From a checkpoint of a small transformer trained on Wikipedia.
Architecture: RMSNorm before each block, rotary positions, no biases in attention or MLP, tied embeddings.
MLP neurons of a small language model. Each row is named by its layer, matrix (gate and up: input weights; down: output weights) and neuron, and shows model dimensions 32-287. Each number is 500 + 25 x the weight over its row's rms, rounded and kept within 0 to 999. Numbers have three digits each. A neuron's up and down rows have the sign that makes its largest values positive.
Before each neuron's rows, "fires before" lists the tokens most often just after its 100 highest values on Wikipedia text that the model never trained on. A number after a token or word is its count.

fires before: "=" 67, "\n" 9, "\n\n" 9
L5.gate292:483516514522535515502534500493496447476498512481490460494509530452462493531542472522550489437494546505476488510478468491531512511498519473527523503506478474464513481513480450496480486477513486532499469466527446522508483498510536474497497513550519495572505469492516489513516511489559473496512512512486444512482473507488489480517504492516492525498470505503510513511490498470510570536474514487491479469469534484498523480481498481480506527501492524511491501494478472490518498530482508480468504557467489523527506473489461474513502465511470485461476518546476539545457521510530503497494461487525500517476507498508515504521529496559465482531530535507429500473495506517526483506514545519454551505481496527451428519475510484490499502496444478499524493452502496530545518480490481
L5.up292:463507511481505480515477498462508476499499485533514543468561487534566460517461509521496488510465481489501468528482516522498493544491510512497530521487517520516490482568472510510526470524497467496539472477430462476533499454466489487503493501481484457503506502541499479513529481454511498481479484505510517502541484458495500472500525532479456510493472521502519496471509495460475485527524531498494520506491513484504486486500452502509516521515464487477525534480492521509498496502471469475471505472495491526559532514476511524487485548576510500496531480495470504503490541533559487510471479515549464467522488517513489478483489490466482510502492501535501488521494525525498478520526473494496476525505560516569511470503481508504500442484508462455544506484488515543543491472535488
L5.down292:473549456478513515497533434535488468492507528503490507549477481485503483497495506465472506439475479449479506525498484510477525464482511521496529529455522521547491489508454516504462500508543469523473547510494486487453518520531487519510500538504485492488508466476520517498502479488518472493507485486566508492502493512511485502565495506516504500486523530504537485511509496483478517492463492454503485506505578532503510500478436514473496526521537534507488535529489444510507476500481515499474477501469519468463475535484529513484510467463482518492469553515482489489461474531473480492459493458488500518474492528525524496521493465488450508530505518560479532523470495518470489542466522530454521527492500479506479471476487530504507523454500489485513467500490474487503479523537516

fires before: " |" 28, " place" 11, " medal" 9, ":" 8, "s" 4
L5.gate346:503515512466454527531535482524469542483488501540472463461538551503477519541483518477476533459504489446512501466493509531533558526512492532484528452519500484476476503498499528510502474491505459509519500492477504524474503511488436522487471473545478498526466477492543544503473491487503526495497513427520468494527483491475511469503494506505506457498518486500509540504519507466515480519516472456468491524517493512521502471515505501502486514497469488501484464550498481486565473493537504535508490512494505439567502525446525484496483507510549472488523507503510519481530480489511537514481524500476491484538490500500523574486532538496494506475479490464500508503468506522495499491521523531523528491486539507523527505514511503511497491542499499498499482431538529479495486542516495
L5.up346:475520536479495472476478503498499463473509486472472461504507460481492487552481520511477497482497445494510510494476498472523537474488522462495566494481537493491462518501475477548508569531467535470488489514498548477490478502535493516527442518488485499558468488464517508465477506513491526489509504448507509488493505483492515480524524548490533517481487499490484478517505516489475498475480501480570503525499490544499506534502485517514505507485525513504472492467500454458507499512494529464496505495477475521446520494448477493476477523523532536483480489482499480497509488506524488507511501521478480474498479412503510511498508504489526503513490519526512516493474446504476526477504471506500510516482436545522539473459471472486510475457516503494521524509508510522514487510530529
L5.down346:475510459490543517490494501488547500511464521524536495503497478514508490506503527540507494502527566494481473493502533492469453549499494470477521532501477520490521523493544493482546445434454487509516518530473527492484535491500471504533507491493506489486507519503563478499555501478520452498476517491512536545482493463512516510519518493458495530528465516479516505530501474497496515506488506484479515504517498475487512502523535505490556484492521474513502462516490501546481504504511560526486506508523508517510505505537497517510535513488444561527521489478515470499462492510491499522514528477497519529508463578504501493480498550531523524480512446486478456471509494510506529523512514534521500534509541495511482483507485517498523575523486492466504468473469508485506492507486507

fires before: "=" 47, "\n" 31, "\n\n" 5
L5.gate304:502501516518488495483431495525482514463491533504491496489514517473490466513520488506500504491533494523481491468459516495554520513510506460496508513524450476487510519498502501508454499515540496561515484502505472520436496478504511527517487494494525513515477523537527484527500534471492490482482515525486489481514452529507505506565488540464497493461528487491477539498460465468496542471460503529522473467521534514496492510418458506524474513438505507565491516503528496518505508523492527489518536507486513484514533517514518515473504495488461511510503538489472537508399504521542486512534504515534522545504549493500538506494512529521487426478525510527522500547470453489483498507489494483487554497480499498496485523539492512508530498486497489504489494513476559472506536519472496
L5.up304:518478500475510537543480508509456502471507549465444519515522561535540481537486474479507508526493477468518506528472527493532507487508522496463441495509483453518494515497525499480479486513520518527500506465519479533486525517456507474519491479498523472467467494527481497445543498474469472474530489535457510520533485482540492536506511518514474517474529494526486535497517472498536505506533494528485523512544483505467459485469466475528497504499501524508489520476458519491450514502521516494513537482516509499503499501489500488495504517493482511502502524507486515508510561512535514529507497500526480508506522484475540517508515537473524510505504494534546493508476475458446492486510489470509463475468516557518509558541481528508530489511488533514451531490491538511512512545458489
L5.down304:523437542467491496544534514481552509490493441529474498517474469543508499531453528564536451493476493516486500505570489506495468485516499507454495502495541513479499509510492488526559483482467507449498489478513523515534496509535461493508540471507485511501517507490501487485496474529544475503486520489520494482490516511476489487462533459504492532492462509510505463486519543460482503498512503519480552541497478492513467482514538505527523501543475462479538540523499504469486509510502519504471498504498513502441519508548452486515481491506525475479477481507511503459524523497458485471441535462500463432493482524465471495509443491477507495515490510470498512502539509496527504508501497519487467487531512472486467524469523492475496482503463478518527499465503487485477491478529545

fires before: ":" 53, " |" 7
L2.gate295:538562509491492526529525473522471528500517513510507496493578487511527539549475510474515476482524488538458493531517537471533513500495500512455493530484492513503464535523504529501530526479490476515501459511485502482484520490494501527499521476526531494500527467500537563498503499519527508478496495477533538492465500512494464538497511530512480505546503462474475487535532535536484455516502468505489490518513527512505514516522523514487497508495489468508519488491519506517515485499454449496513507513472518478490524476469534461492521471518482503489511453492493486508522519494476488497487494525515495491519488458536489503535499467476482493450478508506526540484500430509495512534494506545463515469514542464480515473504427509528517517537523523542517460435519524491523435477478507
L2.up295:515523572528493501486519487517468543498532519535517455514485463480516515512509461532544532492515458513485479524486522469516551525449486466519526508487479526507492522530503519488482463476490479500494506484454521496499505552487503501483462537524538481531526496497535486561493495512531506523500540523520454539467517484471506532470481522500472536459473513499491496531471510501517494522500489502512467541497518453517513525512490511546476484529490485485479467521465488489502486469480516505467466520492535514514514478481483489523500481484504494528481503499511502487514502485490466493485507516473499495485462491487493446552501417502487467534456469534487532485480476501527490492513471493468499512510538487499502460465500502496529527522482517495487490477458497462501467457494467
L2.down295:533466480468463483493503510535510466469478490508496528515554487536479468516451521556486509477514497528469467517521538501510509464498490466497505498488485483495542558562479497511541475440520513491526486486499524522516453487452467460521509449508505503523461514505522476485527504533526501503458466506498488513519484504542521516462496524483462525505533507495488500480537496482465545464485515481458521551504502496492518454479533494486502515497454476507465467461465500497492498490521477519488481519469473547472513493523511468468446502525528461542475528481515468521463492508544442479517474495490485494469499502478509487517514496480494514532485497505541508478483454525499482513482504474475527471516472490498474500465459498474505524466537491511499493475525497488518484500518470

fires before: " |" 30, ":" 24, "\n" 12, " of" 6
L5.gate29:529533518468460496480532473456505540460542527523511508463503455560498500514502520493475496537499485473512541501449504554532458509523533504494514486498501488522501486466503506522502484504457532531531459459514487497491504533506507514493524518546435517509512487515500481535489518515516484483502513489530496526460550516481474531496457506523523511478508530504458488510506512522495467519502496498521486470496557475499479516499519516474478478508520420461512465498507507484482528485487496519482554516510542471530538489483498530452503534506528481491510505506543481460507476464520520458496484526465502482506463447541537485497471564489505491524467457502469510501482502491511500519485544486477486504458490518509524453479503461495470476476507501455511539463508474476502462490530477
L5.up29:532516485484495502487480513527499506501450506519547473500529476500498530467515488523541518511520519507515499490504497503526496503471509504495525492496482514511507474478468469460537480453529501468524528541482501483525474522449496493468523492510527507437503500463537519490521511522516531526496543539499482532519516538530467504470474503484511525511506503512514499482466477514500510513495476513460485491482504538525530513516527492500477474520532485476482521496511484479543513520521496515514468497456516537512504484486470463514439491434539455461501480498476477511516480471560490448473524478447541496524488549512537519499512462510444516516506502449523477500501499526560440526513512452523489516497500492485454500505493502462540474482497487504460445501509509508482464462469478
L5.down29:517512475481496509494522520480499507446602487500475535485498495478459490513493503493496524465516496464484519518481521538538512493503502533497515531554494499513510564501491554499483470547482489507480471496522488465496527464469487493516525543528485498526480496494522474507466510482498510489466520467466468494437534493513504486482464507487517487528496474459472478549488500498517462500476496486496541479498559470505506543481517507488462497499478504492529480535531505497477526492492529513460505468515468517506549494495539520491484515514468480512511496515516533525499490476480541492544452469517484496495515478541520500536553464543506484535463529496449525469480510495456502457487487491499489448446501480503521462506515467505503487478519488511451514515511483488463492537546462

fires before: " |" 25, " 0" 14, ";" 7, " 1" 4
L5.gate592:487522499499489472471485517516482539500491527488487517461501504515488522506498471505440559482481520530513487527471482517454518502521491519500512534514454513483505540500491497575476487491486505509528474463504496503510505521524446487501514461530514537565491467525508495519510474511482458527495468483474471447490463480489477503501497493523492529487503514490514487482504491524467472502520496529508504554495518470508503479499487518482483537534481494511483490504485489538538529505461468546524436469511468476515464471485489478506465518484511465464495501494554496474519537500512512549479524434458487527486488510525503516486513435473485478497484499472497493458518524551511500502538527518512502464517470495512518524525480510466471475514502480543513529451522498517499492482509477
L5.up592:484491512435485465481511511509489470537497529526545495493487514466508514492515464492450536489512472519504473535452473482476505494538514546482511492519493462508499518514494479548487518489498490494510516507549493525510468505522472472483488476512487556523504526533535492513517494525547509450469467510503479512486533517496508477519505492489539508469498540504555489466514522528482491522515512526543531516487486531488513464513504496566530514546521483527522513508534542469490457495501496471515460486483504499483428475515488475544484495464523475482510498487495489484536534507446502516487516455458496521522491506485466527482477457468494498491511498497475532488538510508517514491485513497498511464558531534527499474495469537474463456541519484507542498479509499530513496459523487
L5.down592:499491502503521495444535525556570503536464476506537469521452496515513469531450537504507514518503477535502524512473501505507506468512467497473512466518510476491452471491501474462457470483481453543493530512515445510499531509530495470502560501520534461494510511556481512485502446515523473468561480465513505501506511485506476484488502493481481490508489493514442517515515506477522481477497477500473476504503500457494510514507509520543515542476488515469472503534519527501512488548510542497504499495473472524503563503477476513501516463478492514499512495486477519510533460535506496511496508548576503504515515487479490490489490548517501504512483504531519534464495455458480493499525488493449511507509487529497473510515536498510486510479498505519475467504503531489531498542546435

fires before: "." 31, " |" 23
L5.gate14:447539526483495502537542483453521508491533472502493489521528515503493527469464518498505484546496492521494523484522497492493484472486474509466473479484508519420490509494518475528523493494549508484576483518536458509489461477541504540486493487533532515503507504541521508531471493461504533519430512461520518484505469485526470488475470519520547511520488530484481485482501507546504462493518490440529486483540507527543502528531504519487483537493504512514529494508496467492531499523495520511544517494512508504459549469495511478512521523510510479488472504528491481478513485495492461516453497499483491507534472523534491533494506475491506498506530475487508518510497488498496477458497531516500501421500457482511508499534518525457449498503453496467507497470519524476549490519515527
L5.up14:478488527468443538489528515504490466524477519480501498489481480512492507514534523506531498507474463489524544506520527499461512476479507516508513528478529492488504542473487510502533524513521464462469531473507476525533464461504521490515495475532471552511488512500528541490464502485488525443460504494501545505551523507475529463494493541537465516503496504491506471471491545501513495484494516541566518503475512510491467454492469509457512489543503529494513486512506485477528514483482520502526505529503469498480503561489510458494528531502553496457478486511538472501511475497449524527495486534467523479490490518510479504510484526480474497506542477510512500497504489511477492465475544521501506511512480524504500485465566523511512488508487564506515519481504483512510505475472509
L5.down14:527499468501502506487512481554537460505462504473486525488477472482528504533509487473472510471526511495553554518461528508506526499528470499504523547504499492493496498495511490514501471483533471570437523484475513522503504525506511468479503503483518515489464462518492518513506564490475506495496506485458471543524499504497519504507484475475483488526477562540481517515435496524521518469468518500501491511539477525486526465450506479496505500466466514516503491498509519527487503533497537493462461513446485479467480499516522512504508434499505499530526526511459479541476536531490520456564449545537480496493493504490481476525482555495520511470479554479529489497480519476524513508487499467493482493503506502488466463481511500522525518478509517497488487464481460469441498539455546

fires before: ":" 34, ")" 17, "\n" 7
L5.gate439:531513516502480532492497491536486476443459506512517502520516476507463513528539515481529546511468462542499506488470483471496465477467520459471492492501440552495511474476480530527509475471517474542530480490489498534489511492519489446509522481538523540535499503506513482531505516543485429510444496476497483501527513497497506543538445515486484506486469476490512515510491497532476498492516498456496446520508512484530490501488457526503482525514439487504446495485487508479526492507434485480474489477463502501440531504508531464493510517497532499484492518523435494504437523480513492498479523532528474531506479479520494509469456487502505476525515507449491506471495528485512489525544475515477514498504491482448510493486513506501513491478495455502511475453553465484496508481457523
L5.up439:485515488490486499478495513508505430483452448515529535524455478495451498547524508534530465508458487483505524469498481489500475508470485470476481494495468491501526540516521558487513508461496491494515506514473517558543516492516503487516502514550507495460527439460490477534504518525492446530525522473468470516499521488490470549517489554468457490488509510453514536480539537507454529455519484533467462539549490516520510500476473498463495489507483467470447479468510469509485509503492493489474571474481522514532511505516530543491465497515505495548475468502455472533465536486524483507493506490513530525502458513480488522508511509508529513517518509507485487468494522473459457531516537497483537495492484485508498499522501472518503545492492496499492508459507439469458475489500544
L5.down439:488446539499506504508492497479488477473501518515489482552471494488504488518500498494486508498528487485488479498522520517485487547479489483473468450485501460507477523539491481509474451513485524466518489502472497527519505477433531496509497543514489519495505484497513464458513494454510456501478487525513487494508497493552444496471492498489484522542515472495460528482500521469556502563477537528478464502532508496547480459469500469481520489562464504468473534563480489476512538474542512466524490481463497534499504497470538490488473522512499487470515532503503471466496575513523498474512476539568525503510548505479497566534542517475489514505488476520493495503490461512473467471548490513469519527527484516517517526516517489516530486519493476484524488499463532568495505510486476